{"n_layer": 14, "d_model": 320, "n_head": 5, "n_kv_head": 5, "head_dim": 64, "d_mlp": 1280, "vocab_size": 8192, "activation": "gelu", "norm": "layernorm", "norm_place": "pre", "norm_eps": 1e-06, "positions": "rope", "rope_base": 10000.0, "rope_fraction": 0.25, "qk_norm": false, "attn_scale": 0.125, "bias": "all", "tie_embeddings": false, "parallel_block": true, "init": "normal", "init_std_qkv": 0.0217, "init_std_o": 0.0, "init_std_up": 0.0217, "init_std_down": 0.0, "optimizer": "muon_variant", "lr": 0.000812, "lr_mult_o": 0.707, "beta1": 0.9, "lr_head": 0.00506, "grad_clip": 1.0, "warmup_steps": 200, "schedule": "wsd", "decay_fraction": 0.355, "decay_shape": "cos", "final_lr_fraction": 0.0, "batch_tokens": [32768, 65536], "seq_len": 1024, "doc_mask": false, "train_tokens": 688100000, "steps": 14165, "dataset": "wikipedia_en"}
MLP neurons of a small language model. Each row is named by its layer, matrix (down: output weights) and neuron, and shows model dimensions 176-303. Each number is 128 + 32 x the weight over its row's rms, rounded and kept within 0 to 255.
A block is one neuron, or neurons of one layer that tend to fire together. Before each block is what it responds to, as a language model described it from the Wikipedia text at the highest values.

Description: Single consonant letters split off as the first piece of a word, mostly K or F, as in Key, Kwinana, Favus, fish.
L11.down18 [155 119 105 111 156 160 128 104 114  93  91 121 182 109  98 158 121 148 125 165 197  62 110 107 144 145 166 121 135 121 122 173 169 121 139 140  77 122 174  89 190 135 154 143 145 117 159 113 163 121 111 168 139 162 161 144 149 185 130 169 103  89 169 121 121 159 114  59 218 104 148  85 148 146  81 116 123 111  77 101 116 139  87 164 108 133 135 105 139 103 106 145  98  98 175 135 123 101 129 141 118 114 107 128 112 101 207 100 197  88 144 114 123 102 118 113 147 178 110 101 126 174 142 114 144 123 135  79]
L11.down41 [139 107 135 132 135 117 113 140 179 155 153 129  59 128 164 162  31 131 125 184 155  59 123  94 155 140 125 143 130 117 136  83 110 148 126  97 134  98  93 177 144 111 159 122 105 118 105 167 174 102 134 128 109 106 151 101  80 105 149 133 158 153  36 138 153 118 103 136 162 146 133 117 106 155 103  94  69 129  87  85 129 132 170 125 178  50 112 133 132  97  91 160 143 121 166 101 148 170  83 129 133 105  95 141 128 105 132 105 154  83 167 119 167  98 168 121  77 154 122 108 159 117 112 159 140 110 123 124]
L11.down44 [164 139 207 145 146 111  75 118 137 163 147 122  85 138 193 107 105 106  97 152 132 201 115 138 155 111 125 153 109 198 135  90  77 133 118  54 138 136  94 134 153  98  50 115 142  94 125 162 104 105 147 175  71 129 112 128 153 159 176 165 143 185 115 121 135 100 112 135 134 148  87 123  96 138 115 109 143 116 116  98 144 172 139  78  90 156 179 151 134 160 121 100 136  88 138  95  91 129 144  88 117 121 129 117  99 145 112 136 123  84 168 174 186 192  77 119  95 189 175 133 100 167 117 141 127 219 114 163]
L11.down85 [158  42 106 120  99 157 111 103 140 154 138 131 119 153 106 129 158 114 131  75 192 127  76 150 104 114 123 154 135 146 168 134 141  97 221 148 128 111  98 148 113 116 138 147 135 129 120 123 120  74 133 214  96 157 117 110 103 154  14 144 125 203  85  97 128  98 174 117 123 196 130 129 117  39 115 113  73 148 118 140 156 138  89 202 134 110 125 146 123 136 111  84 111 157 139 156 142 201  80  94 106 120 166 139 122 138 145 150 160  67 148  75  73 114 155 103 178 100  74 143 130 165  90 132 130 143 128 136]
L11.down233 [105 159  84 111 127 130 121  87  86  99 122 130 127 137 116 136  73 153 127 154 173 153  90 142 113  91  51 115  13 148 153 165 156  34 121 147 201 164 154  48 166 147 187  99  87 117  95 117 167 198 127 165 105  98 123 152 138 138 199  98 145 126 111 111 130 122  80 168  90 126 139 128 127 124 116 113 123  82  93 139 179 177 129 136 127  72 119 144 139  95 101 144 162 150 110  73 117 115 141 120 114 132 115 118 168 110 131 160 178 192  93 167 118 138 116 109 129 107 178 136 123 130  70 136  92 122 153 149]
L11.down281 [135 126 154 136 130 120 114 147 114 161 129 162 160 129  98 178  83 175 143 161 177 145  86 131 112 150  97 100  94 105  95 124 152 149 172 145 125 114 134  92 123 152 110 114 130 116 103 134 110 101 169 148 131 141 106  42 130 144 117 131 120 129 120 115  96  78  54  94 169 152 130 130 159 125 149 132 152 116 124 150 126 101 140 139 156  85 174  26 151 125 121 140  58 191 130  74 136 111 203 191 119 121 145 166 116 133 164 105 126 145 208 122 142 140  64 113 131 107 182 149 163 111  99 131 140 107 109 117]
L11.down283 [188  98 136  95 135  92  80 190 126  69 105 128  78 116 147 110 183 142  47  91 136 100 128 180 123  72 160 187  56 118 131 119 147 119 156  60 120 134 201 127 105  98 187 157 166  91 145  91  70 168  71  92  97  79 123  97 134 172 137 126 160 101 137 166  92 180 144 123 142 121 168  91 125 148 153 148  89  41 109 102 130 111 117 101 174  63  96 172 119 165  93 140  98 104 148 114 111 108 114 130 108 202 161 101 116 111 159 115 107 150 142 120 164  89 115 145 136 118 109 152 127 126 214  82 106 141 183 162]
L11.down298 [150 141 143  91 167 135 141 134 107 100 113 110 181 160 167  68 122  81 153 153 152 114 100  75  71 148 139 133 140 143 144 161 172 121  98 130 122 147 124 187 172 152  90  96 122 113 146 121 179 185  96  85 127 216 146 108 122 113 109 141  85 103 129  79 165 136 111  92  72 123 195 180 138 148 141 182 147 160 158  83 135 110 154  90 108 157 134 143 110  95  95 120 131 107 103 142 113  87 118  60 122  99 120  97 109 161 118 148 123  83 128 127 142 109 191  96 154  95 117 125 121  80 106 126 119 157 147 148]
L11.down362 [ 97 131 137 169 139 105  92 161 122 184 116 117 134 157 121 142 149  87 104 122  85 101  72 135  91 110 105  68 122 105 157 142 100 142 137 105 100  96 137  93 136 120 167 137 118 159 136 149 150 109 130 122 201 115 142  86 129  92 135 181 109 132 154 117 136  91 165 157 185 190 128 106  45 105 160 141 123 106 124 177 182 147 124 112  65 181 129 116 162 104 118 118  77 165 151 152 180  92  98 105  92 132 127 157 164 147 160 200 116  86 133 180 156 146  82 107 109  63 129 135 101 136 158 145 148  74 125 162]
L11.down424 [ 93 142 151 174 198  81 106  76 110 154 104 147 137 129 101 160 119  87 145 109 136 141 119 193 108 184 117 147 129 133 127 128  97 101 172  93 174 166  87 119 120 129 136  95  99 166 158 111 168 147 165  94  85 181 119 138 193 126 114 147 116  95  92 122 127 141 117 119  95 190 129  98 138 124  99  58  92  61  93 114 169 194  86 127 133  72 150 158 135 104 126 203 136 103 119 102 148 103  95 110 135  95  89  76  66 128 134 106 118  98 107 114 128 190  93  84 168 165 126  73 120 163  92 173 164 122 115 121]
L11.down527 [128 126 152 134 136 119 112  95  88  62 121 147 102 145 157  94 136 160 105 177  59 155  98 124  81 172 155 166 150 111 133 210 181 154  94 178 135  95 161 151 120 139 131 148 114 141  70 177 136  78 174 141 117  91 147 147 119 127  88 131 114 180 151 168 102 101  91  91 127 108 131  40 109  56 153 135 157 131 144 174  73  82  53 140 139 140  74 126 128 134 132 155  98 175 137 130 156 103  92 170 100 130  62 105 119 145 145  87 103 101 164  75 137 108  82 151 113 137 123  76 155 157 136  73  86 137 151 122]
L11.down598 [ 90 152 142 140 130  83 120 175 178 137 135 155 108 177 129 129  98 133 169 175 172 134 175 122 142 147  89 122 116 150 145 135  84 132 141 153 154  61 197  85 106 108 123 163 179 119  85 116 101 141 109 165  96 123 133 132 128 149 109 108 102 132 105 122 135 134 116  72 112 105 154 178 100 183  92 136 132 130 126 131 178 135 133 214 178 125 150  93 142 116 163 174 124  42  79 136 116 178 107 107  79 162 133  83  89 141 142 121 146 184 132 113 167  64 128  95 104  93 157 101 134 106  64 119  93 116  92  72]
L11.down806 [141 160 136 106  97 134  90 140 148 140 111  97 154 171 201 117 205 157 170 101  58 113 152 126 159 138 136 129 107 154 188 105 113 134  86 238 135  81  97 178 152 130  80 146 178 147 120 130 150 148  82  93 179 140  76  75 115 154 145 152 126 104 147 134 231 121 106 157  74 141 168 144 140 125 116 133 115  84 109 110  85  62  87 180  92 126 153 131 146 183 124  88 142 103 162 165  72 113 138  74 120 172 116 134 169 110 119 153 114 156 151 108 155 141 112  73 184 150 176 107 104 100 151  94 112 140 108 127]
L11.down825 [162 144 134 194 114  45 138  26 168 160 152 134 137 130 111 129 162 155 142  94 159 139  87 178  92  93 136 178 154 140 126 123  98 130  89  85  79 143  85  71 142 131 188 188 173 162  77  54 164 147 147 152 126  91 131 119 107 122 104  95 136 135  91 101 149 139  87  82 119 129 135 136 112  79 132 106 160 150 129  91 136  97 158 130  69 113 170 108 154 144 142 149 116 120 144 155 133 123 114 191 107 183 135 133 131 133 148 108 156 132 111 153 180 156 100 140 106  95 154 126 154 149  59 137  52 123 161 145]
L11.down910 [ 35 113 118 167 130 101 119 115 150 148 116 147 169  82 120 154 114 179 145 111 125 103 160 151 170 163 129 131  80 164 116 153 143 230 143 136 100  57  83 132 151 131 182 104 126 148 144 161 107  75 139 153 122 123 151 180 196 145  90 136 136 125 139  92 140 186 132 209 138  96 160 134 151  97 180 159  83 133 136 117 110 139 188  96 142  50  81 173 158 166 118 112 154 147 152  80 106 131  94 171 106 123 117 139 130  71  78 118 116 115  66 116 119 129 147  83 131 159 117 157 130 159 102 139 135 147 125 135]
L11.down1025 [143 185 136 116 106 118 146 123 127 141 123  95 108 131 170 179  91 130 118  99 135 149 116 150 114  57 139 120 104 157 166 140 153 122 131 118 140 173 115 159 134  72 159 147 134 146 123 116 137 101 136  77  15  51 167 175 164 106 204 176 147  96  88 145 100 173 115  65 114 147 142  74 117  75 122 168 104 127 138 119  78 136  68 162 167  48 171 112  97 128 183  92 128  83 181 123 135 132  77  51 165 145 172 115 177 157 139 175 131  58 139 156 154  83 158 110 140 110 172 126 151  52  99 110  88 134 116 112]

Description: Commas, semicolons and "and" separating items deep in a list, such as names, professions or subjects, after several earlier items (e.g. "physics, and chemistry", "singer, songwriter, musician, actor, model").
L6.down302 [163 137 132 120 166  84 105 137  90  53 151 120  89  99 143 142 101 166 116 212  66 159 111 150  63 165 106  94 104 116 122 119 101  67 107 112 132  76 173  99 114 134 114 141  82  75 147 116 175 114 154 157  41 149 118 117 152 113 170 140  90  86 177 157 128 130 156  98 109 117 109 102 155 103 154 115 199 197  93 158  98 123  89 114 117 188  99 150 115 118 186 138 205  80 182 135 176 161  91 101 142 185 117  98 163  85 128 118 128  96 125 140  94 208 109 109 159 129 122  93 166 143 124 158 110 106 162  99]
L6.down1186 [116 107 185 143  82 107 141  76  89 159 105 153 110 118 125  97 125 127 136 110 135 105 121 129 154 160 166 136 111 140 117 154 139 139  76 135 170  85 141 108 147 196  93 153 145 101 158 165 145  49 153 189  95 115 137 102 129 154 134 127 135 165 126  47 118 158 149 173 121 178 173 128 100 137 173 128 172 130 121 145 142 124 130  78 147 130 158 129 144  89  93 114 130 130 100 154 141 146 139 166 195 191 115 149 146 168  89 114 153 135 134 151 121 122 160  71 101 158 153 125 126 161  93  64  65 188 139  95]
L6.down1188 [160  42 120 144  97 156 145 178 127 125 106 112  92  70 133 103 143 131  99  80 132  95 119 138 109  86 135 121  55 156 164 135 126  83 155 103 198 142 149 106 141 177 157  99 108 141 120 100 184 155 106 175 140 145 125 187 103 102 147 150 150 162 120  71 113 199 177 135 165 140 160 136  67 160 139  82 131 172 179 153 103 163 127  72 114 167  86 136 168 137 138  68 121 102 170 128 112 141 177 199 183 113 169 146 101 106 179 161 139  92 141 116 148 121 134 165 121  99 143 110 139 138 122  81  77 116 159 112]
L6.down1222 [125 119 172 139 120  81 159 149  77  96 166 117 118 137 212 122 129 149 160  98 102 164 149 153 145 139 155  80 114 169 189 108 139 115 140 101 145 101 117  99 111 138 121 125 141 109  98  76 136  17 165  90 138 179 125  88 167 155  97  41  91 114 152 127 161 107 200  91 127 129 111 129 144 120 153 125 132 127 135 124  79 136  53 117 109 129 158 110 170 109 152 149 135  70  56 126 181 128 130 152 124 119 111  78  79 151 148  76 141  70 181 169 117 145 143 135 182 157  79 123 145 120 162 113 122 126 106 129]

Description: Mainly and or or joining paired words (commercial and non-commercial, deeply or lightly), plus final pieces of split words (per-former, miser-able, phot-os).
L3.down1032 [158 130 152 170 132 145 134 114 141 118  95  98 126 107 123 110  70 143  97 113 130  98 135 137 151 136 100 104 130 151 143 105 157 102 160 184 149 159 150  83  89 122  76 116 111 114  58 141 124  89 139 133  80 148  68 149  63 116 161 163 154 137 164 129  70 117 150 169 190 179  98 121 174 115 125 128 138 163 128 112 176 107 165  86  98  98 106 138 124  98  85 175 127 135 144 110 122  75 158 125 152 190  87 156  86 138 123 144 149  91 164 125 127 130  91  46 117 113 115 146  69 159 124 122 119 125  45 150]

Description: Fires on connectors such as and, or, commas and to inside lists of kinds or categories, just before the next item, e.g. "blues and funk", "pop, gospel", "dark brown to blackish".
L11.down43 [ 89 115 172 121 119 118 143 192  75 181 138 138 133 132 127 143  97 113 111  63  94 128 121 170  70 174 131 122 100 126  82 121 118  87  83  94 158 148 173 134 130 128  88 174 164 164 133 124  92 165 163 109 126  86 165 174 147  81 109 126 145 126  67 114  92 124 122 104 113  91 120  95  89 173 135 109 151 198 106 126 131 131 114 194 117 118 147 164 132 119 141 160 132 170 126 178  86 121 123 138  97 117 123 169 117 136  86 166 122 113 109 149  78 130 144 159  95 132  93 174 114 119 116 124 136 183 117 166]
L11.down154 [ 93  86  67 125 106 109 116 157  94 115 136 128 134 107 127 125 140  86  95 124 148  79 118 159  88 165 108 153 116 119 156 183 113 101 122 147 115 183 135 181 165  66 188 141  88 129 156 113 122 204 145 138 136 111 184 169  54  90 118 145 132 151 168  98  97 114 169 163 139 130 140 156 149 171 160 117  98 121 133 166  78 100 158 101 181 128 102  86  49 129 160 156 148 113  98 128 150 166 172 132 183 135 155 145 146 186 170 133 156 161 165  43 118  81 108 123 136 146 111 137 136 154 105  88 110 197 110 113]
L11.down290 [144 156 164 148 117 107  86 136 118 149  99 189 128 173 175 116 125 106 163 138 159 175 136  83 121 165 113 114 164 137 108 101 105  92  97 142 111 138 121 141 114 147 119 121 126 110 104 105 160 116  74 147 141 169 130 113 115 135 134 109  73  65 127 206 127  64 113  69 160 124 118 168 181  91  94 113  85 148 112  87 103 144 134 117 119 150 135 149 152 108 122 130 194  91  70 135 167 105 119 144  78 105 135  97 123 129 104 199  76 136 129 107 161 107  95  66 194 128 140 146 208 149 122 155 114 147 151 104]
L11.down297 [117 119 130 168 103  91  83 181 110 154 124 132 134 158 101 121 133 156  98 157 134 173 126 162  79 139 132 172  79 191 146  91 138 159  84 106  68 172 160 167 153 139 143 117 164 165 151 182 159 137 160 116 138 124  91 112 155 140 133 135 140  76  74 193 195 100 126 139  93 132 158 144 106 134  89  98 138 105 138 144  86  99 178  86  97 235 156 110 127  72 181  75  99 130 154  76  96 171 147 130 117 115 107  87  98 141 163 143 110 157 175  66 112 125 128  86 187 137 186 162 107  77 150 141 126 139 120 134]
L11.down312 [120 138 169 174 123 105 109 168 118 117 103 139 151 112 133 105 113 134 102  96 124 166 155 133 152 161 135 152 153  94 131 134 137 101  97  40 165 101 114 140 138 123 185 109 100 162 121 116 128 140 164 160 125 168 124 115 188 135 136  54 145 131 168 148 106 141 111  67 131 140 128  93 118 117 134 117 159  68  81 169 134 164 124 173 163 133  87  73 132 113 171 130  99 136  96 158 207 118 143 142 120 131 110 110 142  86 134 137 128 107  60  91 136 136  82 155 125 122 118  84 174 123 150 146 109 121 133  99]
L11.down454 [165 167 162 118 142 184 128 128 163 113 138 105 121  97  88 160 142 150 101 110 129 120 125 137 139 130 126 168 144 164 179 139 142 148  56 159 135 125  90 151 142 108 108 120 163  90  98 137 161 134 179 106 108 132 252  66 145  83 161 138 119 185  91  67 128 119 108 146 129  93  92 121 105  95 151 181  83 101 131 172 222 146 122  84 125  95  89 136 165 111 117 125 148 143 105 111 103 152  99  46  79 130 166 107 120 107 147 120 175 151 156 157 141 127 104 161 157 128 128  92  66 128 160 154 131 156 151 133]
L11.down517 [136  96 177 124 157 101 126 145  62 122 120 149  62  80 155  72 129 148 153 107 122 142 136 147 168  76  92 152 110 104 115 108 132  93 148 130 129 127 138 118 127 110  66 107 112 116 150  92 105 132 131 148  83 114  69 123 168 188 107 148 156 113 215 208 112 139  81 121 119 136 143 125 144  79 147 136  94 109 114 141 139 130 128 145 134 114 129 101  88  72  93 115  80 121 151  76 122 202 185 155 142 151  99 148 191 238  83 143  81 162 104 141  88  65 172  83 162 131 193  98  84 128 108 117  93  85 154 100]
L11.down594 [192 131 135 109 129 116 171 109 146 175 148 121 168 111 135 113 136 153 164 138 119  98  83 178 167 114 127 132  99  79 115 169 130 106 168 104 178 164 148 174 143 166  50 120 110 161 156 194  86  78 196 115 123 119 191 154  99 137 102 134 135 122  98 136 114 118 113  97 136  87 147 100 128 115 163 112 135 140  99 122 129  93 109 140 169 136 151 105 145 130 116 145  97 103  72 148 116 172 129 157 177  83  30 154  92  92 126 165 141 103 107 134  94  94 106 114 115 109 181 155 109 137  64 167 116 203  91 170]
L11.down616 [109 117 148 166 110 146 118 139 122 152 158  86 112 141  78 174  90 125 144 120  96 132 119  78 135 139 107 157 153 195 167 119 138 122 116 117 170 117 123 148 140 140  43 122 155 114  66 173 123 185 145 121 103 172 134 108 207 138 134  89 170 156 119 142 159 123 156 173  92 131 126 173 180 131 127 138 126  80 122  35 159 116 180 142 115 166 158 155 128  97 117 141  88 103 178 145  98  84 171 171 142  98 111 149 123 118 125  86 107 196 157 135  74 174 143  80 100 170 141 155 123  83 188 108 138 115 105 131]
L11.down641 [137 186 165  97 119 124 103 135 114 120 125 109 142 109 141 191 173 111 172 151 201 146 170 142 151 125  50  44 109 137  98 149  81 200 112  97 141 176 182 141  77 177  97  89 138 165 161 117 124 129 133  94 109 108 129 173 160 147 113  82 116 126 111 148  81 143  85  98 131 142 125 148 156 116 114 170 126 131 155 145 186  99  72 168 106  67 168 129 154 104 126  80  98 103 120 112 104  92 117 177 103 179 110  95 103 160  51 120 153 112 138 112 170  88  90 116 152 121 114 113  85  89 151 137 187 153 144 130]
L11.down646 [140 100 107 154 108 114  80 140 139 128 172 139 101 149  94 106 157 100 159  82 185 148 112  99 174 154 100 101 152  90  83 104 168 122 134 156  82 106 155 153 153 113 185  95 106  81  92 145 183 128 115 111 130 107 144 130 152  90 174  84  90 162  78 109  73 161 137 130 135 117 124  86 110  74 131 166 180 107 132 168 132 126 130 137 134 162 161 119 117  82 113 128 181 162 123 117 131 143  91 109 167 113 141  60 105 181 143 176 132 110 167 106 121 132 135 122 187  83 170 144 112 144 128 165 158 114 111 191]
L11.down673 [127 132 111 158 113 143 120 143  94  72 149 152 111 130 115 130 170 234 104 141 131 166 166  94 126  94  59 138 144 113  69 156 180 184 122 115 107 111 169 121 169 177 116  66 117 193 116  92 158 112 131 138 192  69 125 175 113 163 151 112 103  74  93 105 157 118 127 109 190  66 144 139 130  96 131 125 110  96 101 106 129 104 164  60 127 169 116 149  61 130  64 149 131 125 164  51 135 112 182  72 197 154 126 146 160 190 139 107 129 117 135 143  79 123  80  86  99 148 131 116 125 177 107 164 124 103  96  80]
L11.down832 [200 113 105 162 106 152 168 114 115 104 106 126 139 120 116 120 155 103 140 133 110 147 147 146 105 193  88  99  75 129 135 122 126 148 128  67 132 160 130 137 131 160  94 179 144 121  73 194 112 228  90 152 135  92 140 105 134 174 167  94 139  70 125 122 186 211 100 141  97 126 128 173 103 138 119 149 131 145 130 145 103 134 135 171 132 171 135 112 113 121 167  95  86  93 152 159  94 144 127 146  83  89 134  86 132 110 166 147 127 124 180 108 106 105 130 119 100 194 112 153 131 139 151 139  96 110 172 165]
L11.down938 [158 176 106 104 116  94 170  87  80 160  72 108  73 124 193 107 138 155 112 131 118 120 137 138  65  83 147 148 166 112 110 185 147 130 152  79 143 133 129 134 131 134 177  95 190 123 119 173 161  91 156 127 193  96 168 146 162 120 147 100 163 117  46 113  71 170 169 130 168 128 152 129 121  94  69  82 124  97 140 158 132 142 153 136 144 117 154 119 105 102  69 133 101 130 140 131 138 149 162 110 103 110 135 122 162 138 107 153 114 117 132 129 155 140 100 141 148 159 181 123 173 136 119 186 154 192 158 124]
L11.down1117 [121 176 116 125 128 161 171 166 114 156  87 113 130 172  39 145 159 191  46 126 101 166  58  96 158  89 166 118 133 154 145 164 138 138 126 149 148 149 110 196 145 139 155  99 105 138  94 192 114 100 141 103 103 138 147  50 113 117 159 146 193 160 154 171 130 131  83 102  73 115 128 149 109 144 213 116 128 138 144  58 180 135  69 117 150 165 177 112 100  76 147 158 120  91 159 139 141 194 100 162 120 142 170  99 101 127 129 114 135 187 132 125 117  81 135 114 113 138 147 101 124 116 115 156 129 149 139 158]
L11.down1142 [113 106 168 117 143  96 156 105 148 118 166  99 136 172 108  82 171 107 117 139 169 149  89 133 136 142 131 149 172  98 133 123 167  80 191  69  95 142 157 118 106 169 140 149 118 124 125 142 158  83 131 121 100 155  95 132 100 157 153 143 149  88  94 111 143 124 121  92 144 137 170  87  94 100 204 144 143 166 150 144 185 195  53  87 123 175 124 144  38  76 151  92 126 145  99  87 115 109 128 184 119 121 141 143 133  85 126 123 126 105  92 198  89 144  94  81 165 181  82 106  79  46 151 118 111 104  91 184]